{
  "d_model": 160,
  "n_head": 5,
  "n_kv_head": 5,
  "norm": "layernorm",
  "norm_place": "pre",
  "init": "normal",
  "lr": 0.00747,
  "lr_mult_o": 1.5,
  "warmup_steps": 200,
  "decay_fraction": 0.683,
  "decay_shape": "linear",
  "seq_len": 256,
  "steps": 14100,
  "dataset": "wikipedia_en"
}
MLP neurons of a small language model. Each row is named by its layer, matrix (up: input weights) and neuron, and shows model dimensions 32-159. Each number is 500 + 50 x the weight over its row's rms, rounded and kept within 0 to 999. Numbers have three digits each.
A block is one neuron, or neurons of one layer that tend to fire together. Before each block is what it responds to, as a language model described it from the Wikipedia text at the highest values.

Inside written dates
L5.up440:456488580551473514524567502475581473445469512580591595495517495529520444485483461500479532462506602537608497546417592538502473445399597482511467448545466558430512536492441511532649504528469489493466568481488559448445467609450495482477517444499423555530503572491405418488586495452509502575538496391482464467486472543488481405471450495494584513543534486512484514448454457430450458451472

Word-initial capital fragments
L5.up488:432484548535470609560547449647494542452452440518498535496414472581485449543522409464573584550418421521470470566484566531523431434479435469592441537489458560468553488473567482563553460508571529611470492489492515523513531437505461523457495480471404486520555476485529541537550466510497475571517442427415466396518497502428462509477498515578526441479463491466467550488594541458493427502545

Main verbs after subjects
L6.up207:394451453478622463455455535434489512501537444484333472503533480452526481578557467524509468555506522493466531522592494545515500503549519456494487478542568487402483563481509455539497449413430467521575523397488550454464534509468402558513445517406511497464458460464554458509454564592430533522416445534503478545472548479540461517523580532464495448455496508565555507522535585461504520478480
L6.up312:528448480523512519544511476459492511510664434495475479553504594436514542453537462468641499470440425481467482540526572526506546490420510424518516386504419472513487582583523583467480539436473461488402536492437570532493533486497464520537471435501519566471440465475436498478486560513409553544409453599557631470447436426522536597490403537507493546452392535483544500445525521540460556451530
L6.up389:453548435401507455488568524522464470409533510507475458555537517494527589554559468445596468575453481548458463478561528462557533516563626544521481442470484506561475509533363570542500515404425493490537580460531522425468583587531442458514478424509462544451508562496393540458410581532441507573431508516539519546437537449509468471426565518511555521442465434584459466527495504462582558522512
L6.up458:525471406453537543488494513349495360496612476570443558530498610606475619500425496518506388506540487514494607492546472497494510512408572480494494451476461520529407494437540587468474526506543505462492568486514468597445478532479574480441440453529511463467511408545528503450526493498456521502467552530446414528411508534486486556465478516472431504465472503482560466452538529592431504524564

Space before day number
L7.up55:496538466524510532587474554567461479470561547520523534444462473418415515464543533568483489499539517509458470563476541605518530479527601488476503500494519496507535494503544507569547546543401504368505500439513556486547624514479574477543503506516425482477461537471509456541538469569512523436586566490477471528552461476488381461524509397475388577577463524393502414595614512399455457422430
L7.up59:439470635461512544499491465439562447478544536544441449434461534504474504428447512661515480438512459543598544432517479379518520550475531375539586452537509540483500508610568485560517525466583565577585459498528499420506523466495408465366499405503474532490482519470490512535480518550380508543398555476453541558492489518527539528533485527455520552437473455454507497431472465428470588452431
L7.up134:508472473575543501519460571603499465529561469532568509489488469540416537416526499469514480626477501461472519419410607496538521519351550512517391408489443456463473515508514481480505440459569475473450427386492475540522563500578556484512547558524458529498524433537567442490571483588480503455536589542434455515580537459447488543547526478510484538510513464455444457613493488398541563459473
L7.up140:516531448429532425501481529452535480488556499629552516500504489616511491503549470551517503538444529522508447498556541570528495495561504448591422534516494491510447582536472553538539555527496602469561541492475543521410488540462505574476486456382510459549469447465539478508516441442488396529562485425367473572503439546502528464448543466515487526556517489549527443414394354466507527470428
L7.up187:510470518461503493546491509426359567453559482551431442442469530534468514567493533492525416480513480471519569457468512475497588558459469513486446473431523458555479492513593467523506528431506536533493487531566395456490633405544564531516449558510418566413470513487511546535513508542527482511498513427501503523636588518524532508454447486566572570466497510426464532502456415503498559485403
L7.up254:443533486492520469504497586450556453362534511492533380530475552496480539529446480483516478518630497555501493503479472468490500506503528444471464454509536578453532545503549481547517438465593516468557479461530428471445437471421460465547498507452506467521570440514488525412531561550452497489534527531475448477527435570447524474554529509468403662554534374393447500524568459505492560481469
L7.up266:478613454462478475525432468480551410434587484480532574496474463496489430457487439394552557513462454594503516525482614540540465488454507482413532521492414525547464457507543545495603528436464556497521462488517470511586511531492619566491541485479411496588489446440366463491576573548446470513591573452527491504570388525569586485525471467545465472478486444491490494428552543482475383535469
L7.up314:494561480450437462444572562492606420520540540522590521398436496441520533448412524603510585475453434544500479481482462474534445457492484412526502464524521562528485531448525528490514539426444485478526557529551432606461458493479509562506534395480530552501483538530437474502598577498467546518609541507481438502563450534482503527498526503492549577404472531553530461542490492513501497512485
L7.up333:503613510470557479520504472445543442401534464570502432500520467498417474438511409576534526474469579589465512575418555660500569488411496463476528482508552448460450496487490488517542462381508576435528508529469553481524496453584472453449519480483480447373539487514476571462545544489492552518483444501528527545551499553624484453468567437441464581473479536483500558474505436521479609546442
L7.up355:609540432607499528531535549461503429470481507530518521482471572545459442417394532579489496524437499439460519446538504528476517500407555515507498486489454575484575476569535540453506537438575508489465494505550498454552509441416454501434518545549416403404517510518481475462565528542453515509559534495503489458573485480545553519467486536490498618593441445495550417448561362402445514506496
L7.up400:532512563448536469535549423456522504489558584562529412473435512460482507408519521456522476424440443571502541441465539483484562463459496512498462392502426479548457535567522419573488570541509497496570451603520490475473458580425533582463418420438435489452471498548505542521472506500458571524565460462503550509608470558568499509525516479518572580552488482478538487475440450497592493428489
L7.up422:465532436480471573546539473529448487549541515597581542501507502515455509467463526445525531512456454465606418497553487470549580617431541363527544492482458497424602450515476627540557531521429550511544542535538609445397519493469578429401528522480438458549458427481526478517544568457490454477516501541523527483498426465446436550497493447472545589578406423473494445453450501467571545474481
L7.up434:573464545524498544509549459542519433466532547603457526521484565488388552494469622445620448528502526441561472541478490454514547559522506507498516473479561474495497501514569468516560423533437440553491405488517531519452514458488572434483545399564415482481490480466629612512464553495436587518570525531433536398506469515505488530455502445476503522480534451544432448596471375523453468381457
L7.up532:514528535545513568411500502535559484488547537495506484496469463451474449543492475548536532584391626520491476526478550589569484538457496476435492523488467561342479478428517463461562585477531561533502552530485508455545527485513516543439497489540539592462554435479486526429408595444390472591511576521491447470567525485478502407486548390565531509532486488480462546515565495522432449530407
L7.up550:437399533509482558487460468511477416539514507470493424518495487550402380477483519467449509470443536468511547440436535499468506500622439511590631496543534519575631590541442462492539533453434446584541407570526446469510443527406464520542481419578473518471503411475446548412448515542533580570514502500481494509514420515533544533460563496510514515491493453476445533562499530465469435577389
L7.up581:461495515460589508442511509364540548385511475579542503524555487493501464438442491476413464467460561525483598460529589499598509519429548524559451532519457482541467472466562457491468525466465509424442511475508456556445577501504478531495449510543452454449541461506624564517449556545502517409505563500437538502491526544481491502413490483526554463569577453473383495484523524500513510425406

Word-initial H/L letters
L7.up86:465549473469490391467414464557506478593483534555552530561426520473530577519544448610490478495455437484514431455398566615460453561430491485475418517517615541500490571421454527619534491560440515570458496469482584499527519519479513539462503501431491503506560452609531546418576462589623442460552509456514538480475464541510519525452514499525517511485559485483456415527561509418475474559441
L7.up91:507499513481544498489544472601550451588545427484515468468394411520459482561500463481557564538424542470503480448474512434565479376476508521493478488574399581503498440565482560453491563401529541489476483494504480495460508479464453613525473590518437401517577507471507505448523458572491493496561518628383386536492493496459462525535472532528521576539626532459485395488491473457469509492429
L7.up145:497511453505491529575509480626512359468475475479447510471580508411659581505496424579507548554415489525494630510516421487462503461502463388539505426476537533507481528485505474550446413441505507520526546501596505519454556488511512445481524536499488440578566478491497399467559539487528423480495425478455468448489455450469467403538519542472473510539472512473523450458577478478476560508520
L7.up157:446520466546533577477409481548484507514556398489501500533498488439434500635455597522492520557491431480422492491563505476487425352563511541418551473519557419394552398486561492446542498487427589471529486496468502444576516520486417524500548470483563502556515539491512457466570507523557564536538485521420446525543524528457544418558552471498531505525529487490326565517477492423442513472421
L7.up160:559512526490494578469409501612503536453557487483463511448527550436522472542469569505535462534569497500503400460410402569461469483509464435535388501524510434543526570495486564538527514492469507534490483554411488522433562512535496428444596501497452458529424461524587489554458511502492565366568469620468451477520532552490426430531477547537492531531505571506417521453487510526418539551455
L7.up221:496443482525586467533533406578500508465598453453492483476571487428543623437458580466499461446513428511549564523526435439631430483490481428518453497433463573478548555484536421554508433510455549597423478487521513566524593559484493590420420461586471536469513523492468393430483526458506489499485433521467433512460471499480433540554438508455463609557501481531438524508509539451518498587487
L7.up224:482450483467461477451484600492553442504519625469545549425422507455544571569520499497382431513448502484544432482500573437512550528538569390517478481563491536452496596439621479478468455517468481621554554475479548470426546486501531482475479492544405427582517519583524521485553512481520522415471555541487430548508521535483539447410495464514526484415523599511519461534525428551533517421479
L7.up236:472472546498459513464503500586534471524532505479517507496465512453407472467388472531526440448518408464559502425525521496528402504531567439508519447477462516511518464523550500487443480434572488536495518570564619456407471523565500554406461542593590437530465459547539458505537572504361473509565574509457429437455401525489404500578474558576508550568541468468503419428554508460562549462517
L7.up312:492452544532534488544533468580464465490566511545530427501413530471392537406458514428473412561528491459485579512503454546477531426540461495528490500489515510474420599514554509500500458408542575553446392512417472570508426511440574528521512573486485536518572551493608530498460539477520514493548516492444474505479525474393494600464549473541523489428489510538491489443503435488549362563499
L7.up318:449503532522512519536465512437392402524485472619421470563379578477574563562475468503448457454466481514519473534537452489473452479517605472493566390455457541530514614536477528510483467437462446475464517456602618558502382449388509497387496584486490507578492489562584504464548523435456497443471465499538516475504402542549455483444584537514501478528463436487526515448500508499518401504446
L7.up354:507508454499434439458431469458472463491572521534540439492501511386480572511427583545440444518464414549428526485433470512438547456476576434493522514559539558501561482422499473445584490461433413499547441520410628494592536540485572458562523576514570484514491545484470479501512541520521513541554579576558523461486525558473522513498465542601453529469501410561431548473504451434494503512555
L7.up488:488454508446528440456540553538499406471475502484443576489557511437451584558480565564503462473442454402458452672530441410505494514448594548523474421530500509480503539514570493454465530525468519509575429513489592542549481513480416519510475427495561530449465497442467480492502534466564465492590561509529515491537463515511480488536548525544432416469516513391500526498547402386431454556408
L7.up541:531505458510447414475525612489437531456585552424467498538497522443479508455568559524503521511510413394383505428479519425540515562494534410419455469544534532545485473465587535526647500441537573564452547456553520463458459509482564553558452484497644472499444453444538412471555610507477442527456562487434478628499521462490557516597486456489541467483501598518508434490469408458444489455542
L7.up552:529534546561556496569426578536593494522615570534559503451431568453494483516505436473530538548554402524419522461510528497500459455471404464541377460527485496455494516553454474484549571413408543500587529486512513536443505435450467487482499501580477462520448497465504402458553614483468452436485468477437526398629584548428501404584466488478537480540395441519532507544521601504461577481480
L7.up566:518546578479468450541520424583467390483579520626503481512395477431473504533518504489442430480549407492439505536486435490511526489590499537601490440576538490551522468554541571474480536490600532452516440499536435472524540547522476533499484493503460458458567503511540429533612556413492533531561489409515519464488546605467429551526433418547477561584440458482456547440502467487524494543480
L7.up615:545453507556555525532495554623426495422566509508523603501495487448514542475443464517501458415449387448467517495597477510432404570452499488488445456494507508440503513410619582472514522412470451545563465501478489477450456507533570521582470491437372518465507548490513471543554509530541460499488476519501498465529612474417496537530533555520545534516481450501435474531439542366516475561518

Word continuations after fragments
L5.up118:528486432512481468459456565492514529533520450461503509551506575511448421457622441498517520485474579507528462500462543490515426397450494459499454524468598545531479435566497500426468466491439427569456541446535488604505490508507530532528551508521454508441534429423518593556593460578524413534502461507527490513421477465440574606416535510510521531481513515401411504463612445465478509469465

Mid-word single letters
L6.up64:598519501434576409480447577485527431471517491518546422536519415553456539440479580496509464560493473516531530523488466472475417473487510404427508463463530494528539490472518536541491505530417562480516419609521528385517362503503451472458576492523558529458481563477545417479546507524491428479491502589460582442543506481507381508453516468492559513464491411511486586498477579532560518530563
L6.up408:493515469522490486514522533521523524468546514621443430410470477599500459544549509437502471507429506458518509510601523494559517529379552452473476618509585497550506395484457528568575578543523450546584464497535394505499443523540405448460482497473548488511584502569557533470555466488407514497433510437484451408517486449439450475501520475574515550503464419544427557400493534456492495498528
L6.up463:507491468512494454564484449500409491564504498471539401460500447464477489388465462443411361528449471441531604522526536404487420442529498448491529539543439502567522509409439512514470461515514492438565462583511465505530515528458482538463516504429493491491493515392559468432568465534553513585489503585529529593645510459542551447543499493511500461474516525617506608513576498498537519583523
L6.up634:540472530611520441519438424468497479518579503492485510466534391493527527482530545412529482486499474474613550555485502482453526469519464523500347603560412512558503442432546518506582461449494523498497465492530444564542525516504517513545546460468450505413551560450542588433589546510532492484443497528453602486567442449513432588521401451483516459491546443422417470532504599424482476520585

Dates awaiting year
L6.up95:541485452473541527546556547575550453403563533495556569491516482418491517474501492422519575493487546450544527679464495533543392545415560512598464490484570493516530499473460436399605536399452552473427533475541539519524526567499501505494466439491494559518514459413484456430509524504469513533594589424508480534646417523516533492489474468501529513464532542526442488542482493491498417463464
L6.up172:583527483501547526440517398455573467516536505505583592456560468478512539436450440461465563472506506493453531581461547627463430477477571544557513544453570503488476491529444462511553561419463547459478520468572565526533421573537556528508534484591495607575459553536464431495530500508487469456494503472370527472609448532530548460488518502528564576430535533515487514588470531492427483494377
L6.up252:545500488527414589575457515520524531472533587448528513506601453439452472398426430461502469406505620357495562517459455453482466501458541524498538426591545513524505467537548448499519476471492518447564494554480527432530436532529461488510471511461507542600529460528514623487375577511439387537558514553431536498510499486548526513451533426463566479558506526389470482456536495512579525513502
L6.up525:513522444496464537479568548466513537493622445457506604463511585484539480457540468505456467465529555502497395458481454523552519432454536510535528487465501605496482481581422562474581546454401491425467467499462600537531545433460471548494463473495491582460518399420562516460553506382479481539509501423471590600571484563566524497443529547563545532517517499456514532544385533488472477576469

Past-tense verb endings
L7.up35:491562537455593562499532439494473525482571523526513588503430463553462487428547441482586559476494509474469483458530511606594450579486524465522547459444419564527469466412418450551521494579440551459444464507455487482512463493419600556451467506529464560556483465462486523551509491534474437608476425398530571442488512531394461450517575476575484536447553449526534409495598495467531485469515
L7.up61:593497576474559575409534491407487529414581580572482544525485477434468441513600592495506594556444515456442603485514477476513476499472547464449520431460548567595523509485512451439454408435414494495508535553482509533447463471498590521452510476503455518505448452453511500493549463500448549520480466507608576502580545398417537537515430562439527455504581542421454438530549462439537511439520
L7.up131:588552505554511477581504517455490453473640535480505484470427553530438512495559465437523448572469486524501428498460590504592451475521507479481424477441572447524507544478471573488391465480594504559491440480544426498559568515537475522400621453504507522553501430396442571530565555551467546520476444450486475515563465505523494557503488516493463488473441433487541480571490538432521449509454
L7.up161:537472456536543502453506483466484401373530514488453589454566593486451558469662430477501562557511540489429424491481550607488527425539638414530457464507548526506446566532507495451509586391456487425526474512517457435409537532509460453441579463493595594497498551496530549525484504530393513523388493498519549522478539474465435546518498396470503495459430443522463514550500495502539526504571
L7.up162:560487456442407535543523472471441434476493496484470540545439554500460528481498448501535458528451523477555425600533630404489486490560432474509553489607577521466514514498450514486488519495378514451482498620452513515509455526515613513528563478471490487542474481430440471513571484530374508494491378425436521500543514496453530578483462491466558551474561535388516493452513472533460580410508
L7.up214:507469478494498531492517568568437524497575495551464503485540520480427529579599522570576491571446520421438451514555444522567411493580466496499473421555492561557465481559488409448494516456489474525512493364477531474472554446585497511490476448526502572476433454506492395515486478527393644576462500461523578574469537512431518512552452553590568548564505476560496501519451489402526477397450
L7.up253:609582476458462493488525477558489524478529568526488567537406569458479532498504446535535533522406531468461521542454613420486460511518454391434474528441421535497462472513456530597520488468456471494481529573458470607474471477490620574469473494504497438499505475401455535531561429566531511519451420538505489530532567455464522495550571483515529508399590496403417513514490495555518564487465
L7.up256:504593549411516486459494440593515522486431550469520567422494494525537511503474460481477496491479547482478535531458508450602494521559494527480536504489548574575423587459460449615464547513456498472557466443557514491426436533452542572590520496430567503542491611431517507530545500558457544592530540568492426509446465449437432420516555468478612454444632500438462524536530528515467483476450
L7.up334:597554554654560519469529541536527575605550501516477538524555580580509486476416585468549547533484507423465465471516556439538416442485542440526507500486455476533399397526356488526497546383521498453462518507558553519485427514514558520503517488445512525485501444458534560502545508508549493460507436499527441541540553492460479563528471402431510466437570464463498437454444399479539484453540
L7.up341:504521532560464479505577470458437497490481409548445476504400540522474448430498500484585492471486517506488474488502491484521521498595541362566514470526547537592479560530515503451480453412469451466481540374551564429516504503556540513480528528480484500483484367494539503528507583490488511531504488592465530613502475558463587510452363446546504555405529582578563459503459557603526496408550
L7.up351:523571427548500600493524423510465510410543506500525511531480517441493527478536433446598457494582574475469535436489526612437572540475379548587509491476536429429497565519533557565461495415521441494562506469512495547506525557577355566493557475604489469474490444474521475408486523425457501490568407533494499501425556475447504430518454532464581464495464491433499491643503579474434612511477
L7.up381:571526459600534557437510458503550475415520562508380509555489321530456500497533536502540493595466458555493506482526476503528448460475473466537473474496503542446450394564511511445507482540489580407559520409458579526457494416516553489533442436471465475486467419452579543557461466498420451467541561507527506477400583440496568484508522562457502481528576492515407494464611512508524525532418
L7.up442:489471555530511555533548501433563493402586506381472550462478559536384473513513447420497481490440548513442498521534503568461440651528511486557561431539515579492478503502544461450570475467494516529563487516407590507399401366441503500486501498574586473479460484495480515525479506474472584544504414452486530558463523421512543494481482491552460544494433595447514569492506557495362635560443
L7.up489:569560449489548562482594408505507549478540467593500483496543442611387548461530590536560522583466516511465467498534449497623511486448511473427397514445586539528550528407457586479514607465598524521487446480453466520524527487523487597488457514459475472466544474505487512468542536484446512474495458501518502523508513510521501486439431464513498609582576547598551456453489396538401461505443
L7.up507:485534495577445529385534501484543572465536519522499456396479520538485446447591501416436513583494471514487471466463523463570604545601502499546456520449479537481458455494472464515459417515448409555491553524482443442570542514458494481479452507462441590452525530473489555512567499526447527574544621498500539532505500381570478441405547525522488525497425551493532529462433536424451575531457
L7.up520:530518451493539622521490493486556458547511471557469501475488526468546586490546457418598565516477529507522488527520599454526439381526590516452507445444474503629475473486503553454539487398461431476501541571569543507423575571449510507541500465542477459461419445483464516558497503550462495464546428425438531564497536484494565570416498480521476454434460582500430512475508442489538579465509

Split-word onset fragments
L6.up295:524591484501571539615417543535564525463536550404503466598469623449490504563583497515494449485466492631479502427471514493547535536516520446526412460429472459438456488428510514508551443526519573454495499597499511481494548533454569523522521481508420462437505473444464575427556596565573442465449423476472427456439496492464588494523545510535467510567431430462519587425515507429545451516525
L6.up328:510509501521492551600445489494470494548508545503534460563502438493580542501583545613496466536353397591558536508488578464502595564524567447502460434527490417546542515460549520507467419510436564556489498505436482480503590501526514518620454437420402365532517489472495455498542535527590509481493521521487511540534495381477499435490449481482495448487498462526545489464516451495494477557501
L6.up353:499495417490536546541536556571538535468516564586515598542402479472521541548467441472446416544535415561545454570458597513523506508620414491413489522596523580512502547496520467529545477504589466547420545507533472523425471428584459548504479529562515460455496428565417619474460453507531480490512478579476447461461461412514439514502515476465499519613620464492448482462512527462493531452436
L6.up443:556567454514562451519488555502510530489496514498564597534509472629561502469438530575438502506425459479498496486533438485551505449628564511507508490592562475427532518369559427505493551554499469623455565507467510460450426580529502460492433534557546472509510420515519447450429562483581470448481601531424528483497454533426411523520452544467502454517488479511508458368523582557518519605516

Short word-completion fragments
L7.up72:470525536449507542439471559439427517414498457560477561418447463547487482448520481408600516449498475557416533533534519410529519566580494530495510546584490571412543523547523565467553488475530411380539502444569463607484558414457521560465511587528433507433598595458491620474510576530516479578488481473526545486524374519538502483440436490555495463537503465537435506482495393387522505464487
L7.up124:516509505586498540491458495486515494377511645504476470552529543474434509542585461453425525513542522522624564477503467453540546514528505455459455433475586588513551438501487570541478428547479486554531506522568519429480441475490553417490555528474498491514509485550450452517501564532522441446481593570531554579599445467526537556492549525546556439558467438536503527465427449433441543460496
L7.up154:527375546541425425457532507505489527437503495554502428581502432518495464528493490432468480523475529448560487523600589561556548477475466495488621513477527566556547498566524461466509609480488472500452523436419449552455451518530436551479517548450499553470462487513472525564576473513403433527579530477441615476552443505383562453586394473534530500470525461575481497460464555455496431486484
L7.up168:509520528465497501471513538409502465536425396491481453556441474557434531469491435477510628421536514511543526507550494507376541435500493500520452508493524458440430512459526519476550506513522480555511507499508591536449446448436496519593390522538524565579416468453427438466507496513416402515435552543566606456564505510516527469508534580521557524471538524539617587464539487557474449565492
L7.up182:494496461527490478491538512397419461404539483547463512458454543481571481520573428456479487466470506544554454494460542406522603481468482525432447484494559543471486511537553602560491425502477515495584562518510556523471467481482484458472540500562432481462548462520504434413570496516372476503459506568573458545508375532515590511559527441611540442507474405566469568446510572377500549465442
L7.up250:554477478487517468444544453443445516421474509538529544490548464509512527479579543461531509426469456515589532536450554449422504503505459428601437438436562465515499444516517481532494505481397401560477522413468550543537528527489581600492501426472496538552502554481441468450536444553529477490605518427597618456490493561541470455514533562472512454437522503493509547511523556494536518557542
L7.up270:593472492405571519484504525514574544559520419590417551513492493445471498513468470448552549451516500391531557526563484494519464460492572464422520499434542530533642467463551470534580527496494443446376526462575487518479504543533545564489410441494499448495502518553520464473547540476540409487506588490528529401546485479430493482576540489494460573450450420505503554395510537448502474450482
L7.up280:554493482484480508494427507519455423441405535472403512487409535495453579451517606599473444551492482445527486489556474504569477598511487427467514472498530462556489583522552519538516493444448504424392574332552545512507522515486466479530577471597458546461481520502478517528513488475504493417541568592449542483446443463502474556502529548493602525574431478482578539624520487425487452494464
L7.up301:492471562508540446453475538445432480516513393545573435453472399455416575512506540563499552452541456468471500468486483475420554541566419434554538562490496592522487493545482450495509548435483576451424502427504446509494443482549468551457616547539511546492521490388525472484516435607480589542505492520545543529423537429517562391547513516406537483547524535549536529440454545427533546511426
L7.up308:523570417427471514557498529504542516507496535455420426471578508466521484513452542469436488523494512521410484509494555514540542574504527367476412482462555559538459497496635552538572479503364607445571453473482550596491496452535415475445484529530493447552506380477431445536518524593471459420524490484597532467526514525415495455522481519520531518400539584483461504546523466474511522382518
L7.up328:439453515518530473487402442459468569432471540491591497534405428444625423491497481482481535524501561419410515540534582506491380466510471503517514468533564517497491473507465490512539524470411464501464456552530477525540587457487438474389455511490564504489461566551527625530501662390407520482537461521500481482548437534545489566479471497469484453458502511530457541609513539423532540489467
L7.up371:477506560490573494460402488482556509577454418396473446560529532504392532482486543485481517560445496593566454452464568455554497478533455471406480454519542474419452513526492565497470498442511457496518538420531542499460485617524505529508442627616513349575587509522512510466516434522439497496548478480519498493566468466532507526483514544577568536462497513517495487419458534468454508479449
L7.up447:559519547475533462521377529465524375573526494582368466520568448502496493491485499513537487404526472485466515444525516534459470537565556491520469470467368573626502466453509454470571567449368482495510527549461454497446345547432462526542472487479487573483477535609553480480545430557482603508457493556480492497501498485541458513489521506549504495531530474390449541531474498491514516524568
L7.up487:582465459466539489518412403517538510464486415490516464479532420430394557473559507436409619449571508464484553447566494437520589445534543450458404513542396533638474524537544524477558531443471495473479505402545482551500447469476589508507543469548533464434477578544460517466496554587475453452477535530550546570560443475484555474449508443539516494436516544463485490505547562435510537475525
L7.up559:582491552434580385546444514469456534379484508447456395544556476443506619460491477467482524501586557450518422494443477455501505468514478516525438498418441526508507426491553469483611480478415482370542457532531548490479541490444462515436525523561552420450553509455516549543640503513554484514476523508491499540561512478551431452501579524590614568527514487383480532458512586477499553466514
L7.up592:454479448469472541418551481475399535545505552425524613479414524588532439461460511414497520537487563521649502464495470424534493392549573366448490591471482524618542431501476522509546531380439438447445423496508472511474502478405448580494420530522569526409543501495492449487564454498535466517500431542505436566515531515528516515462528559530584439475530449474506529449574529448496526472430

Unit symbols and "praised"
L5.up106:557493473562514483499452516558561510529481440454482481520466504528516566470495405440590528472455408546531493463489548435515460521519594452475474577543503558499644527524493486514482552491409435551525483421596513535477458533477523494426556488565494452519458470511476538461491410503545535508476509452513462398590431529515498553463447452495567515500586431563508512373521503478512480574447